{
  "head_dim": 64,
  "hidden_act": "gelu",
  "norm": "layernorm",
  "positions": "learned",
  "attn_scale": 0.125,
  "bias": "qkv",
  "parallel_block": false,
  "init_std_qkv": 0.0264,
  "optimizer": "muon_variant",
  "lr_mult_qkv": 0.4,
  "lr_mult_down": 3.0,
  "decay_fraction": 1.0,
  "decay_shape": "pow",
  "batch_tokens": 32768,
  "train_tokens": 353500000
}
MLP neurons of a small language model. Each row is named by its layer, matrix (down: output weights) and neuron, and shows model dimensions 0-127. Each number is 200 + 20 x the weight over its row's rms, rounded and kept within 0 to 999.
A block is one neuron, or neurons of one layer that tend to fire together. Before each block is what it responds to, as a language model described it from the Wikipedia text at the highest values.

Description: Predicate nominal openers
L4.down470,226,219,220,229,178,199,198,250,186,229,223,200,169,159,185,171,215,205,210,217,218,217,184,207,224,161,210,180,228,208,213,187,167,216,170,188,149,177,203,169,179,220,219,208,206,206,183,186,197,212,189,187,210,181,155,226,200,226,170,173,219,208,213,204,180,199,199,195,219,165,207,174,173,203,218,196,252,215,205,202,215,181,207,195,183,191,200,216,211,196,184,174,221,198,211,196,151,229,215,159,173,160,219,203,183,184,170,198,175,167,192,197,202,225,210,173,208,188,241,210,189,201,204,231,174,211,183,192

Description: Mid-word subword pieces
L4.down1020,228,190,220,194,214,225,190,207,174,230,190,205,174,211,175,216,215,221,210,193,210,195,205,210,180,195,196,222,200,231,210,179,240,188,187,191,211,200,196,233,237,193,159,218,185,204,175,202,203,162,213,176,185,217,160,194,213,197,195,192,237,208,205,208,225,213,249,213,202,200,207,175,207,193,188,215,170,197,204,194,231,196,211,203,173,207,211,220,200,195,210,200,191,179,208,198,202,177,182,183,219,234,187,213,199,219,192,198,199,210,205,155,202,215,228,181,204,174,162,208,178,263,185,208,206,188,236,196

Description: Mid-word fragment after prefix
L5.down412,236,204,218,195,206,217,237,239,211,216,190,188,217,219,200,175,213,188,218,230,222,203,158,195,214,193,188,255,189,188,204,192,214,194,210,201,183,203,182,202,170,190,146,194,225,210,189,202,233,183,215,210,168,173,188,198,193,178,186,221,208,202,189,225,197,232,196,187,216,158,202,197,184,209,197,229,201,216,195,201,186,218,160,227,171,181,200,189,201,197,215,191,241,221,211,157,211,224,239,195,191,238,202,199,191,221,163,194,218,199,204,214,178,220,212,226,185,188,230,199,209,194,234,219,211,188,187,191
L5.down473,198,194,163,198,201,192,207,193,246,160,162,195,193,195,198,186,214,210,186,212,225,212,239,244,230,182,208,202,198,199,205,204,200,212,206,222,190,182,160,248,203,238,207,175,161,230,217,200,196,206,187,218,181,203,182,202,215,214,179,189,222,231,208,185,190,182,219,251,192,162,207,178,191,214,194,199,197,195,203,232,204,204,200,184,183,202,200,190,177,190,221,200,213,202,190,168,195,198,220,189,172,174,213,197,208,182,209,201,152,160,197,198,151,211,196,205,192,199,205,248,168,206,203,247,176,201,199,185
L5.down555,188,205,209,195,195,168,176,226,228,186,196,199,215,216,208,169,219,250,183,210,184,214,232,203,162,228,197,207,211,181,171,196,237,209,193,204,192,185,208,226,208,173,203,192,161,183,208,157,230,213,210,179,235,214,230,219,169,193,197,201,187,194,211,188,200,223,181,190,180,216,179,198,200,199,230,210,208,212,193,200,184,229,182,234,166,222,203,201,185,184,197,188,221,194,194,205,237,191,206,209,192,214,218,207,187,209,219,207,217,259,156,180,233,194,212,222,233,185,175,187,207,223,187,192,161,182,201,176
L5.down577,196,229,209,206,199,196,229,175,205,183,231,154,199,191,217,225,209,200,191,208,182,191,218,202,198,206,185,183,199,205,205,168,197,224,205,209,225,203,200,178,199,227,200,216,190,196,187,230,161,192,200,157,215,178,165,192,205,189,207,211,197,186,228,187,210,202,206,183,200,208,203,221,191,199,181,215,218,178,213,214,197,187,188,230,168,166,222,195,196,195,195,186,182,197,200,183,202,196,230,241,177,229,203,187,212,213,190,212,214,224,199,209,188,197,206,204,184,212,260,181,241,205,203,187,205,231,193,196
L5.down610,189,203,174,209,206,178,196,160,185,193,196,207,217,189,212,202,195,200,206,215,183,174,206,225,200,183,227,201,226,183,213,197,233,203,219,170,212,224,214,203,182,172,193,192,206,233,253,163,215,194,181,206,200,187,161,168,184,232,176,214,201,208,151,193,202,193,230,204,177,170,185,195,178,221,212,183,242,203,189,189,186,186,211,220,240,213,196,230,216,181,168,237,212,190,200,162,228,181,204,198,205,201,198,148,223,207,164,185,170,173,232,209,231,190,194,179,231,195,175,189,188,226,207,181,200,186,229,182
L5.down659,207,228,200,188,208,188,223,176,184,180,207,186,184,223,227,174,202,205,241,194,209,209,168,216,172,208,214,202,203,222,226,211,174,211,241,223,199,185,221,257,194,182,201,186,194,182,192,210,226,199,241,180,228,216,177,219,227,198,153,188,153,199,191,195,222,176,173,228,197,172,181,182,174,193,217,233,231,203,194,177,225,194,215,170,202,192,182,194,220,241,222,219,185,209,209,208,171,205,212,208,192,216,189,218,201,214,221,200,174,190,223,177,207,220,206,202,201,198,214,199,209,190,207,149,151,209,211,189
L5.down870,167,196,237,208,221,200,224,220,213,179,208,179,169,202,175,180,232,215,215,184,170,196,195,191,175,218,180,201,181,188,222,209,191,158,201,215,198,205,164,201,187,204,191,204,193,162,208,204,190,210,200,185,206,225,200,207,204,173,198,222,212,238,200,193,188,184,211,160,203,205,199,182,206,219,185,198,208,214,243,213,217,242,158,207,203,218,204,179,185,228,205,204,177,245,204,197,234,157,211,194,220,193,195,211,198,190,201,190,194,235,165,221,186,202,175,221,190,204,205,198,213,167,226,225,221,167,208,224
L5.down995,182,219,204,212,202,256,177,188,193,200,214,221,194,234,228,191,211,176,205,199,176,203,218,202,185,211,201,206,181,232,191,180,184,239,228,182,201,195,203,178,206,202,190,208,199,187,193,212,180,201,230,198,207,225,179,169,211,207,192,222,252,171,197,168,196,197,194,185,226,187,188,203,210,171,238,170,238,213,205,217,225,154,196,213,192,201,198,218,224,225,242,202,237,181,194,189,197,212,220,172,193,233,217,201,210,203,205,180,227,215,188,218,213,191,218,189,226,167,192,199,189,215,170,188,183,213,202,176

Description: Song-title contractions and auxiliaries
L4.down500,208,192,198,178,207,185,217,159,200,204,193,168,223,196,195,190,194,201,202,238,248,213,164,217,170,233,174,209,155,186,228,219,179,186,177,182,235,243,182,207,183,241,178,177,203,206,179,190,187,192,151,209,214,206,184,237,215,223,209,189,205,208,212,203,207,209,206,213,218,161,180,235,180,185,228,195,227,190,211,171,228,196,180,202,226,229,194,223,235,190,156,173,220,208,164,187,202,205,192,211,204,186,218,174,193,171,213,201,206,186,160,223,207,201,219,216,191,229,214,193,213,183,185,182,205,183,188,184

Description: Verb stem before suffix
L7.down17,181,186,204,192,178,201,187,193,199,176,175,217,229,239,180,188,190,203,204,170,177,223,196,196,206,189,224,193,196,209,209,173,208,219,210,180,205,238,219,178,192,205,223,191,216,221,205,216,223,192,187,230,241,240,176,186,221,188,204,194,172,176,180,216,194,190,175,164,190,216,201,210,212,260,184,196,212,217,184,193,173,193,226,199,190,218,217,192,177,180,206,203,192,172,187,150,237,185,203,161,205,219,181,181,204,205,223,193,201,219,187,187,181,151,215,180,180,217,200,172,176,185,230,172,191,185,215,193
L7.down44,181,208,200,199,195,181,197,197,230,190,187,254,207,207,210,191,180,209,184,201,240,217,201,215,201,220,176,165,159,181,190,210,166,213,207,194,170,214,206,190,170,190,192,167,181,220,169,185,148,210,213,171,190,224,241,206,204,203,209,158,166,192,231,202,170,184,220,198,161,169,200,195,202,179,174,199,226,191,206,172,212,211,197,266,242,214,203,186,202,175,158,191,212,204,191,200,204,194,184,209,210,208,231,226,145,215,192,187,190,191,187,176,203,198,184,223,189,196,187,196,219,208,196,224,186,180,208,179
L7.down404,200,194,233,178,219,211,193,235,185,175,178,191,199,167,213,198,188,193,175,164,183,165,226,201,182,201,190,177,236,196,181,201,201,195,220,192,183,187,211,169,224,222,198,204,165,188,212,198,194,199,227,191,198,186,178,203,185,191,250,218,241,223,206,180,167,237,222,172,203,185,191,205,218,236,194,182,209,201,174,213,201,208,213,250,222,197,159,193,204,202,186,207,196,227,234,222,163,215,189,200,194,215,196,178,204,194,230,229,193,186,209,252,223,172,247,187,215,207,233,207,233,222,155,197,209,214,177,177
L7.down498,213,221,206,217,225,213,181,228,157,211,207,225,228,202,171,219,203,196,191,206,196,170,160,169,209,240,222,203,181,198,202,224,247,197,198,172,221,185,234,160,208,187,177,183,225,168,178,157,202,212,194,218,185,205,221,195,171,192,213,228,175,180,248,167,187,179,174,231,202,223,208,203,177,187,209,201,227,192,182,182,170,211,204,169,217,197,194,224,184,217,197,170,205,214,218,201,223,191,179,214,200,230,193,202,195,172,201,191,236,216,217,204,214,208,199,190,185,171,171,194,199,162,221,200,193,207,185,207
L7.down622,190,196,186,205,206,153,221,195,215,202,161,230,210,212,195,178,229,197,189,230,191,204,218,229,179,206,191,198,162,189,203,187,188,181,217,223,208,224,217,196,195,198,223,213,189,224,174,229,190,204,206,186,238,185,218,191,184,204,168,155,210,219,181,198,254,179,201,185,203,204,180,217,197,204,165,193,202,221,216,203,236,170,178,239,223,223,168,190,231,190,201,196,221,214,192,205,170,185,194,193,182,207,179,206,201,193,189,230,215,174,183,211,173,241,176,199,209,172,213,204,216,188,207,207,204,204,217,190
L7.down628,210,220,222,196,183,198,213,181,212,195,169,221,202,206,184,205,223,232,189,203,188,199,199,206,197,197,194,202,209,194,205,194,182,160,212,184,177,212,185,187,213,239,191,190,182,230,163,194,205,204,243,188,180,188,199,188,203,205,205,202,210,202,224,171,165,187,222,203,210,206,162,201,223,219,202,185,184,209,255,206,227,190,196,174,195,194,187,171,221,178,205,212,184,171,201,173,214,223,189,189,210,215,212,164,218,136,189,204,208,156,199,210,216,200,184,169,206,238,170,206,239,189,200,197,212,179,202,210
L7.down669,162,196,189,186,212,186,199,203,190,173,216,223,208,209,243,219,202,202,197,192,186,236,221,181,205,196,188,168,176,187,205,166,186,160,218,159,207,243,187,228,178,180,172,212,179,223,190,179,240,197,236,196,190,228,228,209,211,205,205,168,170,195,209,175,212,193,228,193,180,171,197,176,192,198,213,231,198,194,174,202,195,197,236,213,199,205,173,182,213,228,186,198,197,186,160,199,184,170,219,180,229,186,175,200,213,203,192,201,200,202,212,247,213,198,215,160,196,235,189,140,202,238,213,203,185,189,176,196
L7.down805,187,199,192,169,204,197,220,156,214,180,166,188,179,216,213,210,169,216,188,206,208,211,197,187,199,173,198,225,188,252,183,224,176,219,210,200,182,194,228,174,202,195,206,190,189,168,258,197,217,185,210,183,186,179,193,210,207,196,203,225,227,173,138,210,188,184,221,192,182,167,180,217,227,206,215,235,202,207,204,200,191,174,206,211,178,204,176,200,218,197,201,222,223,207,183,199,204,168,177,185,193,192,200,197,156,187,216,209,206,206,190,222,229,211,199,223,212,218,230,226,207,201,186,163,228,216,177,204

Description: Indefinite article "a"
L7.down86,210,187,211,180,218,202,168,220,236,218,188,201,215,195,170,206,212,182,150,208,224,203,188,179,198,166,194,206,171,202,202,216,200,189,191,186,202,180,189,192,251,191,180,226,230,221,177,194,218,204,204,201,195,191,231,213,215,213,220,250,237,213,173,210,186,221,221,202,215,192,244,217,197,212,197,201,202,196,189,188,184,197,212,207,195,202,205,184,213,215,232,198,154,213,185,224,152,190,227,194,172,197,184,182,199,203,175,234,166,215,239,205,224,176,162,207,197,186,166,183,187,167,202,209,187,211,190,230
L7.down142,185,184,217,203,179,178,240,219,204,184,197,174,178,222,228,209,225,215,183,228,201,155,167,202,224,186,212,228,166,225,182,171,218,162,210,215,174,201,217,193,197,182,172,248,201,175,227,216,231,178,196,213,204,188,215,196,210,201,228,209,226,195,181,177,240,204,198,163,171,188,185,207,218,219,209,237,203,210,212,246,207,200,208,210,199,214,187,216,204,192,216,234,199,213,199,224,221,184,202,173,203,185,178,181,217,209,185,227,215,207,191,198,189,191,185,178,162,160,203,231,200,183,237,182,218,173,223,202
L7.down282,186,198,247,205,212,160,203,184,187,194,169,198,206,192,196,181,162,198,235,188,230,257,222,194,168,222,181,210,200,184,206,199,197,244,180,161,194,179,197,210,228,231,169,200,199,228,204,191,200,207,200,202,210,169,218,179,214,186,191,223,253,193,164,232,192,199,228,212,203,216,189,176,191,216,226,188,178,206,220,218,207,202,210,226,188,222,178,199,200,199,184,197,220,225,176,225,207,193,219,189,175,225,213,161,214,223,200,193,171,191,202,202,253,186,169,207,217,175,193,208,182,204,222,198,191,176,152,174
L7.down363,216,178,216,239,182,169,229,214,230,203,204,183,211,203,235,192,204,215,179,164,176,203,215,221,201,180,189,224,178,202,186,195,172,182,207,204,194,191,204,162,204,287,221,210,206,184,202,179,181,211,188,198,212,174,198,210,214,219,220,210,200,196,168,197,191,191,218,197,202,219,158,206,183,173,188,231,199,166,218,211,259,206,218,197,205,223,179,201,181,164,198,175,197,209,182,196,179,203,183,211,215,157,193,200,190,177,191,171,223,174,224,246,195,213,223,183,244,192,180,232,166,190,204,174,187,216,200,197
L7.down368,208,221,207,212,224,198,218,187,199,196,173,187,200,188,207,196,159,199,198,187,195,188,214,208,174,222,196,182,205,224,187,186,214,220,192,228,166,186,223,230,205,160,170,199,201,218,223,174,202,153,203,183,171,226,161,217,192,198,207,194,190,218,168,196,213,175,191,193,204,146,225,218,175,187,203,210,185,176,182,218,203,186,220,179,201,210,169,219,223,164,233,220,211,204,208,223,234,194,200,204,217,201,156,181,180,216,176,220,188,173,206,221,213,201,175,196,218,183,198,209,225,183,207,178,192,208,170,214
L7.down434,216,219,177,199,227,204,217,214,176,170,212,191,203,200,230,220,204,202,226,173,218,240,208,205,184,168,209,190,198,168,214,179,184,179,211,173,235,195,221,198,208,189,211,211,218,195,178,183,189,194,212,191,208,212,187,208,221,181,218,174,214,219,247,153,193,172,213,203,197,203,176,174,189,148,171,195,203,191,197,198,224,204,198,196,167,192,187,176,224,218,214,204,235,220,186,216,194,214,217,184,218,200,214,218,206,174,201,195,207,190,187,202,195,169,211,202,178,186,186,193,196,205,202,236,154,161,173,188
L7.down634,205,193,208,192,179,195,223,171,207,197,201,187,204,196,175,229,220,213,175,224,220,162,211,185,204,197,205,164,199,208,173,192,202,190,176,194,177,187,196,179,208,155,204,201,194,198,180,222,188,180,221,216,172,166,201,200,203,235,201,204,231,218,238,239,227,220,248,224,220,213,219,227,216,197,217,218,187,203,206,233,202,193,210,201,179,235,188,204,187,186,213,177,229,242,228,230,182,215,183,207,181,188,195,191,247,166,206,199,163,213,181,173,191,202,196,182,208,175,222,188,190,204,190,214,193,191,225,216
L7.down833,217,168,156,184,167,166,203,231,184,209,197,172,216,202,199,183,214,193,191,243,222,188,162,218,219,176,209,157,156,215,196,246,211,213,210,210,186,207,212,217,190,199,185,183,173,196,212,226,200,212,203,150,222,227,183,189,215,197,212,230,168,196,219,172,210,190,210,180,190,204,205,189,208,168,198,190,185,210,223,208,214,176,226,165,214,214,271,173,215,244,204,207,186,205,273,203,200,187,200,200,188,194,214,180,232,190,173,199,199,195,208,217,207,198,178,184,240,222,224,197,198,177,210,189,191,160,210,213

Description: Inside creative work titles
L5.down41,205,186,195,182,196,171,191,247,187,211,184,212,213,184,194,220,218,205,194,242,191,170,204,246,185,174,218,166,181,214,201,204,211,213,226,209,180,196,192,174,221,210,165,190,228,178,200,162,197,220,238,217,187,185,220,190,249,213,230,192,195,210,204,221,198,206,215,179,171,207,189,206,190,210,195,191,211,180,205,182,188,178,213,185,230,215,183,227,194,198,199,182,218,177,179,225,192,188,199,186,204,174,239,219,192,205,144,191,186,146,202,206,218,190,195,163,207,221,199,185,212,178,232,164,197,204,172,214
L5.down264,217,156,199,148,248,204,221,217,212,204,206,177,202,225,172,200,205,232,167,232,212,164,217,204,206,212,170,211,199,223,202,177,178,192,183,183,218,195,195,160,191,196,170,196,205,218,191,189,217,216,199,220,200,216,213,233,158,223,227,185,210,196,202,204,193,216,208,193,193,172,196,203,166,243,194,176,208,232,217,220,234,191,235,255,187,188,183,194,172,160,214,159,207,182,167,191,202,219,198,209,182,214,191,192,148,214,171,227,205,185,190,212,184,219,148,205,197,222,206,216,207,177,178,170,194,216,208,208
L5.down448,185,233,159,222,206,202,194,223,217,186,202,237,215,192,184,199,222,178,203,201,216,152,226,183,173,219,190,197,202,159,203,225,178,246,216,161,245,217,152,189,200,220,183,178,211,203,189,189,208,223,185,200,210,190,206,246,174,202,221,194,213,217,182,221,201,209,182,247,186,194,237,175,214,181,202,209,214,207,197,194,189,188,205,190,194,170,187,200,187,186,232,195,185,180,188,239,222,181,199,200,212,191,208,166,195,220,187,205,188,216,162,205,179,165,221,186,175,221,199,194,154,217,182,196,201,188,180,193
L5.down535,205,166,173,167,211,202,197,184,238,212,221,195,189,220,198,225,241,220,185,214,186,206,166,171,173,183,217,217,182,201,203,192,204,206,246,205,188,187,207,195,181,173,197,237,222,195,230,221,206,201,191,214,215,186,228,222,233,237,219,237,198,200,234,169,239,203,185,193,179,175,183,200,161,230,232,196,190,220,188,199,184,233,180,156,196,201,195,194,193,177,205,231,177,200,191,187,222,216,183,174,185,192,195,201,197,207,184,214,207,184,194,207,195,183,201,210,198,191,207,182,209,192,213,212,252,231,194,226
L5.down692,192,207,214,184,214,195,173,176,206,203,215,197,198,198,168,201,208,219,242,215,200,232,187,192,227,154,230,214,197,212,232,189,189,188,206,192,205,213,191,221,220,217,213,176,217,208,207,214,192,206,232,215,225,221,214,199,187,189,184,172,176,267,201,208,201,197,205,246,189,214,196,212,169,178,187,212,238,210,243,200,220,187,215,205,223,209,200,182,210,200,193,197,232,185,174,200,185,250,187,191,187,162,225,175,182,197,217,182,174,210,187,228,198,184,176,189,143,224,194,152,199,194,216,163,207,165,192,214
L5.down707,221,206,184,244,177,175,210,190,172,238,227,196,190,168,194,211,185,185,216,223,205,171,224,190,214,191,210,219,185,173,237,201,227,184,191,197,204,191,195,198,187,208,254,197,212,178,219,218,209,165,193,237,188,219,188,200,196,193,223,205,182,203,210,215,190,187,237,181,192,200,249,194,194,204,204,192,176,197,176,212,215,205,198,195,217,229,189,223,152,216,207,205,201,157,176,173,212,199,171,187,189,238,216,201,220,195,182,237,188,199,199,193,241,204,198,188,202,203,191,200,198,200,142,230,193,204,179,183
L5.down901,215,205,195,176,212,200,210,201,246,226,221,197,179,181,197,218,193,209,210,211,201,222,142,164,177,142,195,205,216,221,197,186,225,229,215,172,218,188,198,179,218,203,220,212,227,219,211,242,220,188,225,223,188,226,208,222,204,217,198,212,209,211,203,217,214,189,169,202,210,223,144,170,204,208,228,205,209,201,218,220,210,223,215,199,184,213,232,212,196,163,189,195,199,207,205,221,215,205,185,207,209,175,219,170,203,190,155,214,216,183,229,195,235,188,147,207,213,188,180,154,180,201,223,189,198,194,174,177
L5.down966,210,179,210,171,184,178,210,155,185,197,176,154,200,219,238,224,236,203,226,224,199,192,224,230,202,176,211,196,234,212,178,195,191,191,228,182,222,183,179,214,244,192,200,218,200,186,192,189,222,209,172,200,195,184,223,217,205,222,181,197,216,187,227,198,222,187,197,201,239,209,200,167,187,192,212,205,202,192,229,199,204,217,199,215,204,185,180,204,215,204,217,197,209,205,199,213,217,175,173,216,189,204,229,184,208,229,209,213,174,180,224,165,212,208,205,167,208,214,206,194,219,185,197,184,162,234,197,222

Description: Continuation after "a"
L5.down98,192,223,192,222,251,175,139,171,203,205,198,240,198,199,221,183,215,192,207,200,185,202,178,195,234,191,208,187,196,203,229,190,226,168,191,213,176,214,226,186,186,188,213,224,227,210,208,189,218,207,195,221,224,222,218,184,169,199,214,171,199,176,188,223,178,207,203,220,183,201,219,235,223,234,227,181,192,181,181,162,192,212,140,182,210,205,195,174,209,224,183,210,197,203,213,164,205,163,204,177,204,189,200,211,189,180,200,200,190,175,204,215,214,187,199,190,218,192,192,206,188,217,209,199,173,227,180,212
L5.down424,220,226,168,172,189,210,221,219,199,180,148,219,227,188,209,215,187,193,172,199,195,181,219,217,224,210,208,227,218,202,222,195,154,181,207,200,171,176,182,176,199,219,175,226,223,204,210,196,202,192,190,186,199,159,225,206,214,210,242,249,203,194,209,232,199,164,154,224,211,179,184,207,179,215,201,161,218,190,213,199,188,205,226,181,198,199,202,209,195,213,192,188,177,210,200,177,213,227,193,157,187,201,212,211,182,187,218,209,212,225,205,225,191,202,200,210,208,183,217,204,174,192,244,192,195,199,209,190
L5.down432,197,194,205,191,190,197,195,243,194,146,199,221,187,194,188,201,199,190,176,233,239,162,187,194,200,180,172,206,204,180,197,179,206,201,206,207,186,223,177,232,175,220,209,209,224,154,194,208,178,196,200,189,199,183,158,178,193,171,174,206,249,176,200,198,206,201,247,160,212,177,168,215,225,229,230,231,202,197,202,215,166,209,225,169,192,189,177,194,180,192,210,180,191,204,203,202,191,212,204,179,210,198,196,214,204,220,187,210,204,206,193,217,210,216,206,157,197,200,225,188,153,207,215,218,147,180,182,207
L5.down670,206,202,179,207,195,182,220,222,191,185,170,184,187,241,208,184,231,198,205,203,194,186,187,186,208,221,191,197,161,218,190,226,217,184,202,202,194,193,172,182,226,215,208,228,185,193,224,245,207,161,193,194,165,217,202,204,201,200,234,179,230,173,195,186,214,171,184,152,214,185,234,212,215,180,216,197,177,204,236,227,191,189,215,226,204,199,196,189,182,225,208,177,182,183,241,214,163,219,192,171,217,208,197,207,208,181,227,193,208,201,174,225,198,183,181,156,226,187,188,197,208,172,188,204,204,209,204,219
L5.down859,223,157,223,206,191,212,196,164,211,197,177,207,210,198,198,205,226,206,174,185,235,184,203,238,223,176,188,209,192,186,236,200,173,205,193,233,218,207,207,160,196,229,166,180,200,216,178,173,163,188,181,204,159,228,217,199,163,171,232,211,195,212,200,261,195,191,182,216,221,165,206,241,185,217,218,205,191,209,163,211,229,211,213,211,220,169,218,225,219,210,187,184,190,218,156,220,215,205,191,239,211,198,176,178,198,180,155,218,169,189,208,218,208,184,184,226,193,170,189,184,224,212,230,234,250,190,214,223
L5.down929,245,203,191,188,167,153,227,188,199,187,233,229,188,228,218,176,200,212,231,192,223,198,212,187,173,198,181,137,215,220,169,195,178,200,231,217,188,175,192,185,193,192,205,201,218,197,198,175,200,189,195,209,210,236,198,193,177,193,188,199,207,223,189,224,210,203,170,235,174,210,185,220,224,195,235,208,190,188,194,229,181,201,221,184,184,210,220,211,196,245,217,204,191,186,168,204,206,188,236,213,216,205,214,222,212,212,175,226,181,229,207,196,197,220,210,229,181,154,181,187,181,214,221,188,208,225,243,192
L5.down948,204,222,196,204,179,175,177,231,222,239,177,192,206,189,205,165,178,180,208,167,192,212,179,216,199,183,234,219,161,210,177,228,172,208,220,205,192,187,207,202,180,217,235,204,188,223,183,188,199,192,198,208,185,175,194,201,215,189,190,227,212,193,183,169,193,207,244,207,216,201,209,203,183,208,194,219,223,194,209,197,224,241,224,187,207,215,195,178,217,213,183,227,185,200,214,155,209,196,219,219,213,223,206,209,184,169,192,219,177,208,251,201,211,189,224,193,158,176,193,172,173,204,188,171,192,177,189,194
L5.down998,207,185,197,233,195,200,210,200,212,178,173,233,168,182,193,214,215,222,219,171,224,195,205,206,182,184,218,213,184,177,203,197,207,209,206,202,181,176,189,199,196,202,180,204,198,180,212,212,209,192,219,214,242,197,190,177,177,163,198,206,205,172,216,189,193,189,233,196,168,177,183,210,207,184,210,166,221,171,212,224,207,182,183,175,217,179,176,235,216,189,216,189,177,217,216,194,221,220,188,173,214,234,191,211,205,211,232,223,228,201,214,254,196,216,166,198,213,197,170,217,222,194,199,232,195,184,206,180